config.toml
d_model = 448
n_kv_head = 10
norm_eps = 1e-06
positions = "rope"
steps = 5825
MLP neurons of a small language model. Each row is named by its layer, matrix (down: output weights) and neuron, and shows model dimensions 64-127. Each number is 50 + 15 x the weight over its row's rms, rounded and kept within 0 to 99.
After each neuron's rows is what it responds to, as a language model described it from the Wikipedia text at the highest values.

L4.down95:42 66 52 50 54 54 46 49 29 31 41 40 69 48 41 66 52 36 58 35 64 41 41 41 81 41 43 48 63 41 50 63 78 39 55 63 73 84 28 54 62 35 43 56 59 65 33 61 69 50 48 65 78 56 37 61 37 66 54 51 76 69 45 50
Responds to: Leading digits of numbers. First digit-piece of a number right after an opening parenthesis, pipe, dash or preposition, e.g. (14, |18, in 1850, 2013–14.

L10.down391:35 47 45 58 67 71 39 53 38 36 47 44 67 84 41 56 55 57 65 43 70 27 55 59 44 41 39 35 41 68 47 59 25 69 57 52 15 58 25 45 57 25 10 42 51 67 42 47 55 65 47 55 44 54 46 46 24 39 59 52 41 26 51 35
Responds to: Currency symbols before amounts. Currency symbols ($, HK$, £) just before a money figure in finance and film box-office text; weaker on other tokens preceding numbers, like score dashes (0–1), plus signs in stats tables, colons before areas.

L10.down792:26 39 29 37 44 61 57 63 55 54 42 71 38 54 85 60 33 46 48 38 60 53 45 23 56 66 31 59 60 70 61 44 68 55 73 54 50 22 53 38 65 04 48 59 62 40 30 37 45 60 40 56 71 55 43 70 57 61 55 47 29 37 82 42
Responds to: Person name completion. Fires at the end of a person's full name, on its final surname piece (Branch, Kelly) or the comma or parenthesis after it (Freire, Turse,).

L10.down803:33 58 58 12 39 45 47 53 75 34 52 62 46 41 46 74 50 53 55 64 45 57 33 68 58 54 24 31 61 45 57 59 50 69 51 53 43 62 40 34 43 60 11 64 43 17 38 70 65 38 55 32 34 59 44 37 50 53 57 49 41 57 24 37
Responds to: Word-initial fragments. Opening pieces of words split across tokens, where a continuation is expected, such as counter(parts), Part(y), co(alition); also = in wiki headings.

L4.down1105:50 40 25 44 42 53 70 34 61 55 59 25 47 53 45 64 74 73 38 58 36 53 53 70 49 50 73 49 43 68 56 58 64 61 49 51 28 81 62 27 68 55 38 58 69 53 52 56 70 54 46 55 51 66 45 35 55 87 29 54 57 48 55 26
Responds to: Loss in result tables. Mainly Loss/Win at the start of sports results table rows (Loss | 0–1); also first pieces of split words (w-itty, ang-ular, exp-orted) and Be.

L4.down1386:64 77 50 51 56 57 56 59 43 48 34 49 53 45 55 54 29 29 41 86 49 59 14 41 70 51 50 72 20 56 74 32 55 28 32 38 66 57 41 59 48 31 68 48 84 55 70 68 69 59 57 60 52 66 63 53 26 53 20 58 57 44 28 55
Responds to: Mid-word pieces, party names. Middle word-piece fragments like ta in substantial, voltage and interpretation, ated in irrigated, plus proper adjectives such as Republican, Democratic, Dominican.

L4.down309:58 47 65 47 56 67 41 58 57 57 49 28 39 33 65 52 62 64 57 60 36 71 41 29 75 24 49 61 49 53 35 40 46 56 75 43 33 71 58 58 40 38 52 55 46 70 53 50 26 48 31 26 54 47 51 49 49 51 47 55 21 33 24 19
Responds to: Parenthesis and initial fragments. Opening parentheses after a name or term that begin an abbreviation or gloss, as in Device (HUD, Equatorial Guinea (incl., and the first letter E of acronyms like EIAR, E2PA.

L9.down1682:45 74 57 58 52 55 63 24 42 34 44 43 30 35 75 56 49 67 85 56 52 27 80 56 45 58 68 52 68 60 55 80 42 32 72 57 34 65 38 41 24 28 25 21 49 72 51 55 29 49 64 33 39 46 76 55 52 66 57 90 62 71 68 51
Responds to: Numbers in data cells. Two-digit numbers, mostly 13–18, appearing as values in tables, stat lists and coordinates, such as "| 18 |", "OBS 17;", "66°43′18″".

L9.down1512:44 68 60 56 54 56 51 63 57 63 38 58 36 33 64 53 70 70 41 35 48 42 60 72 66 47 48 49 30 51 65 48 51 43 49 26 45 58 52 58 67 80 73 26 51 21 42 59 82 37 65 67 57 48 82 37 74 42 54 53 67 37 47 39
Responds to: Clause-opening pronouns. Pronouns and relativizers opening a new clause, mostly that, which and it, after a comma, period, quote or parenthesis, e.g. stated that "it was.

L9.down315:41 22 48 37 42 30 43 52 44 44 36 70 13 86 78 39 55 67 20 34 65 57 76 54 19 65 52 26 66 40 33 49 13 22 53 45 71 59 54 54 31 30 37 49 56 44 82 47 24 55 57 34 42 68 49 44 30 57 42 45 51 47 65 65
Responds to: Infobox age parenthesis. Opening parentheses after dates or values in biographical infobox fields, mostly before "aged" (Died: 1 July 1671 (aged), height (6 ft), plus field-label colons and blank lines ending infoboxes.

L9.down1723:31 45 37 38 44 54 32 54 32 36 68 64 53 44 85 79 53 62 95 32 35 57 41 68 65 33 79 45 39 42 65 58 44 63 59 50 24 53 61 49 32 71 65 30 56 40 71 65 36 47 51 55 57 58 60 62 47 72 56 66 67 46 52 70
Responds to: Quantity-introducing tokens. Tokens right before a number or amount, mostly "of" after measure nouns (a total of, rating of, capacity of), colons in stat lists, table pipes.

L4.down848:30 31 42 40 73 46 24 47 58 33 59 22 46 49 65 69 61 81 59 40 57 41 52 33 44 46 30 65 47 46 20 49 33 52 39 35 31 33 47 45 35 35 60 33 66 80 57 51 56 47 69 40 52 58 42 53 24 67 15 67 49 31 49 47
Responds to: Dollar signs, sentence-initial In. Mainly the $ sign in money amounts such as US$2 trillion, HK$15,672 and $425,000. More weakly, sentence- or paragraph-initial In after a full stop, as in In 1971 or In her search.

L4.down217:54 42 38 52 40 48 70 49 66 69 44 59 54 59 62 43 52 82 21 62 45 32 42 65 31 45 60 46 48 57 60 53 33 51 33 28 51 45 68 55 62 77 62 78 57 26 36 38 38 46 62 47 48 28 56 51 75 21 48 65 34 46 30 51
Responds to: Anaphoric pronouns it/they. Third-person pronouns it, they, them, its and there, mostly sentence-initial and pointing back to a prior topic, including word starts like It(em) and There(fore).

L10.down12:58 49 45 26 74 38 50 40 52 28 49 44 29 40 31 53 59 61 45 43 76 46 45 53 60 57 45 45 57 69 23 44 54 53 55 39 37 43 81 21 48 76 55 62 37 23 65 38 72 80 53 32 51 49 57 40 53 55 45 47 36 41 44 48
Responds to: Split word-initial letters. Lone first-letter tokens such as p, F, G, T that begin a word split into pieces or an abbreviation, e.g. p+aced, p+ppg, T+D.

L4.down307:50 65 45 37 33 49 62 54 41 19 42 53 54 22 39 64 22 51 61 57 42 50 59 78 48 17 28 36 32 57 54 45 56 40 87 42 45 53 62 29 26 34 44 46 75 43 53 59 56 67 41 31 47 61 50 35 38 47 83 22 36 32 26 63
Responds to: Sentence-initial quantifiers. Quantifier words like most, some, many, all, mostly at the start of a sentence or clause, e.g. "Most of the temples", "While most species"; weaker on percent signs and scattered name pieces.

L4.down346:73 43 44 49 64 33 38 43 51 49 52 37 34 62 48 47 49 65 37 35 55 35 52 58 85 57 53 71 25 20 45 53 34 72 32 43 34 74 43 61 71 63 68 22 77 34 13 83 61 66 33 63 42 90 49 87 46 66 35 54 55 56 50 59
Responds to: Clause-opening "when". The word "when" (sometimes "if", "until") opening a temporal clause, often sentence-initial, plus scattered table-cell entries such as "–" and team names.

L10.down1042:40 24 69 55 40 25 37 69 47 50 59 46 77 37 28 39 75 80 49 33 51 71 76 59 80 51 54 70 36 39 34 41 86 57 64 41 66 32 52 31 28 29 62 46 45 27 47 45 57 50 59 41 52 68 31 65 28 52 43 39 76 67 41 33
Responds to: Noun-phrase continuation tokens. Tokens extending the preceding word, mainly hyphens in compounds (serotonin-induced, iron-poor), relative words after nouns (that, which, who, when), and suffixes like -ly, -s.

L10.down1095:38 59 81 58 69 57 55 67 41 41 75 38 07 47 58 37 32 86 52 54 52 58 69 49 45 29 35 81 69 58 35 53 59 61 58 74 59 66 46 65 59 26 50 61 54 50 62 46 70 65 59 46 59 44 62 70 44 42 36 61 45 59 38 70
Responds to: Narrative action predicates. Main verbs or verb pieces naming what someone did or suffered in event narratives, often battles or escapes (besieged, wounded, flee), plus clause-linking which, but, and.

L4.down782:52 43 47 34 41 14 44 39 23 53 56 61 57 76 87 74 28 65 39 48 67 51 40 62 63 41 50 52 41 40 58 60 39 31 61 53 51 25 72 60 55 27 73 90 69 43 54 27 52 40 32 33 67 57 65 34 47 60 55 74 40 58 65 62
Responds to: Large number magnitudes. Magnitude words and digit groups in large quantities such as billion, million, thous-and-s, 18,700; more weakly, mid-word fragments like se, xi, and.

L10.down1457:46 53 40 27 40 62 32 60 58 48 56 66 37 45 65 36 52 86 70 65 53 60 72 39 34 29 86 77 44 41 60 31 35 31 15 41 70 43 56 72 34 47 45 28 64 54 42 68 73 39 55 46 87 43 50 52 40 41 53 61 56 38 42 31
Responds to: Clause-opening subject pronouns. Sentence- or clause-initial subject words like it, It, there, I, often after a comma or opening quote and before was/is/'s; also first tokens of table cells.

L10.down1737:58 75 29 71 49 42 48 61 44 34 45 52 39 16 66 28 28 46 51 66 49 40 43 69 50 69 72 65 40 37 31 61 42 31 39 66 46 52 40 73 49 39 47 44 55 58 22 18 50 54 50 59 40 41 55 53 60 64 67 99 52 43 43 50
Responds to: Numbers in table cells. Two-digit numbers, mostly 11–20, opening a table cell or list field after a pipe or comma, e.g., days in dates (16 March), scores, years.

L10.down1368:71 81 34 66 33 36 71 76 28 38 65 73 23 67 61 52 55 36 62 47 43 42 35 75 54 33 51 35 37 46 57 56 78 51 35 40 27 63 45 45 47 56 64 43 75 65 47 43 45 65 33 46 61 58 40 61 71 05 59 50 62 85 56 70
Responds to: Before a number or quantity. Function words and digit pieces just before or inside a figure, such as population of, length of, cost a total of, 1,000,000.

L4.down645:57 57 63 55 30 33 56 46 54 50 40 39 48 49 48 51 59 56 61 44 50 65 53 60 64 64 40 39 75 38 30 51 63 48 73 41 42 50 60 64 41 54 26 55 49 56 61 25 47 55 56 62 25 47 43 50 30 57 51 56 27 46 50 42
Responds to: Mid-word "part" fragment. Mostly the word piece "part" inside longer words such as département, apart, particularly, counterparts, partial; also other mid-word fragments like da-ting and p-uz-zle.

L9.down1784:48 43 45 55 51 33 57 25 61 36 52 55 47 44 54 41 62 56 54 50 71 68 48 37 53 82 80 47 61 55 63 51 47 73 56 68 51 67 59 72 46 50 86 56 33 35 36 56 30 55 23 41 68 69 46 57 45 47 65 50 60 31 35 71
Responds to: Modifier before adjective. Adverbs and degree words placed between a determiner and the adjective or participle they modify, such as most, currently, newly, -ly endings.

L10.down1779:46 43 66 46 37 25 48 49 51 82 18 47 60 23 56 42 54 50 18 72 40 60 42 53 49 62 70 51 52 80 35 41 67 74 36 71 43 57 31 29 55 49 61 44 65 38 75 52 45 63 55 20 61 32 44 45 23 64 44 44 69 44 75 91
Responds to: Table placeholders and markup. Dash or blank placeholder cells in wiki tables (— after |), equals signs in heading markup, and modifiers like more, rather, -ly, ever.

L9.down1664:64 49 43 40 78 33 53 72 38 51 24 42 57 28 00 77 68 54 53 49 32 50 51 30 37 43 43 35 53 57 58 67 53 50 26 65 65 52 62 51 57 52 35 40 45 37 58 24 36 58 65 39 37 34 52 30 40 21 32 49 29 69 50 33
Responds to: Government and legal offices. Tokens inside names of courts, legislatures, offices and legal acts in political or legal biographies, e.g. Court of App(eals), Senate, Att(orney), filed, pass.

L9.down930:59 56 48 66 66 67 50 41 47 54 57 46 53 72 57 42 46 41 39 59 51 64 42 23 65 41 35 45 49 37 61 68 82 47 37 22 43 45 49 42 57 44 14 44 69 48 28 41 67 67 31 56 41 16 52 34 80 31 64 61 50 31 37 33
Responds to: Copula after subject phrase. Mainly the verb right after a long subject noun phrase, often is/was/were/include, as in "Another difference is" and "Among the tracks were"; also table separators.

L4.down318:59 33 41 41 44 65 61 47 64 31 43 65 48 68 45 57 75 30 52 60 75 41 53 66 55 43 66 28 27 24 40 44 60 47 44 53 51 65 50 63 29 05 42 79 30 49 52 35 54 71 64 41 26 30 29 42 45 41 59 58 53 28 80 21
Responds to: Word-initial "bo" fragments. First subword piece of a longer word, especially "bo" as in botanist, borrowing, booster; also m-ascot, dem-entia, and digit chunks in IDs or coordinates.

L9.down564:46 47 52 41 51 55 33 52 34 50 44 77 38 46 35 63 68 53 65 45 45 35 46 59 45 60 06 42 46 38 59 46 64 41 50 27 40 53 41 37 48 38 55 70 29 42 45 49 23 57 68 77 66 78 71 23 50 48 10 68 48 78 36 41
Responds to: Mid-word and mid-phrase fragments. Tokens that fall inside a word or a fixed phrase with a predictable ending, such as the g in photograph and bibliography, of in Board of, or a after converted into.

L4.down820:57 34 34 51 70 33 76 49 34 52 62 56 56 41 67 65 47 51 60 63 54 34 64 42 40 27 51 43 73 33 44 48 63 48 60 60 44 53 40 57 34 40 42 31 50 80 64 44 63 60 20 46 63 60 71 76 54 51 57 46 44 66 45 58
Responds to: Activity nouns after determiners. Word-initial nouns and verbs naming an activity or undertaking, usually after the, his or their: tour, escape, batt(ing), rule, search, operation.

L10.down642:40 69 72 70 58 76 13 55 69 43 54 35 60 45 68 37 48 43 42 63 37 64 48 45 43 50 79 66 33 34 56 54 57 41 55 54 80 46 43 52 26 42 52 40 99 26 16 47 60 52 39 75 13 37 56 62 51 73 67 60 46 32 50 34
Responds to: Word opening a trailing phrase. First word of a phrase that follows a comma, period or table pipe, mostly quantifiers or participles (both, most, some, known) and numbers beginning a table cell.

L10.down1081:37 49 49 32 60 67 35 38 65 62 51 64 36 61 61 48 57 45 58 38 54 55 55 67 47 65 76 32 26 19 48 40 50 58 33 56 52 38 46 65 55 37 52 47 56 38 50 23 37 45 33 37 57 41 48 53 40 34 57 21 31 63 41 51
Responds to: List breaks and word starts. Line breaks closing list entries or preceding headings in people lists and bibliographies, and opening pieces of split words such as bo(tanist), multi(medial), up(rising).

L9.down942:54 45 44 53 69 47 26 37 58 52 88 59 53 61 36 49 49 45 20 78 58 69 22 44 58 42 39 63 48 48 49 53 59 39 59 67 61 33 42 48 37 72 42 72 21 58 50 50 42 46 47 73 26 69 42 50 59 71 40 55 34 27 66 54
Responds to: Boundary after proper names. Punctuation or line breaks right after a full personal or place name ends, such as "Beijerinck," before an appositive, a year, or a list separator.

L9.down1171:48 55 58 54 44 43 35 39 64 69 52 36 56 20 43 52 50 50 45 57 43 45 61 52 38 45 66 27 42 42 63 44 70 68 24 68 27 50 50 64 54 33 77 32 50 38 40 35 36 66 41 55 41 74 44 68 35 73 38 47 58 41 36 38
Responds to: Possessive apostrophes and word fragments. Mainly the apostrophe before a possessive s (Women's, museum's, Greene's); also mid-word pieces after prepositions, like mo in atmospheric, or Common.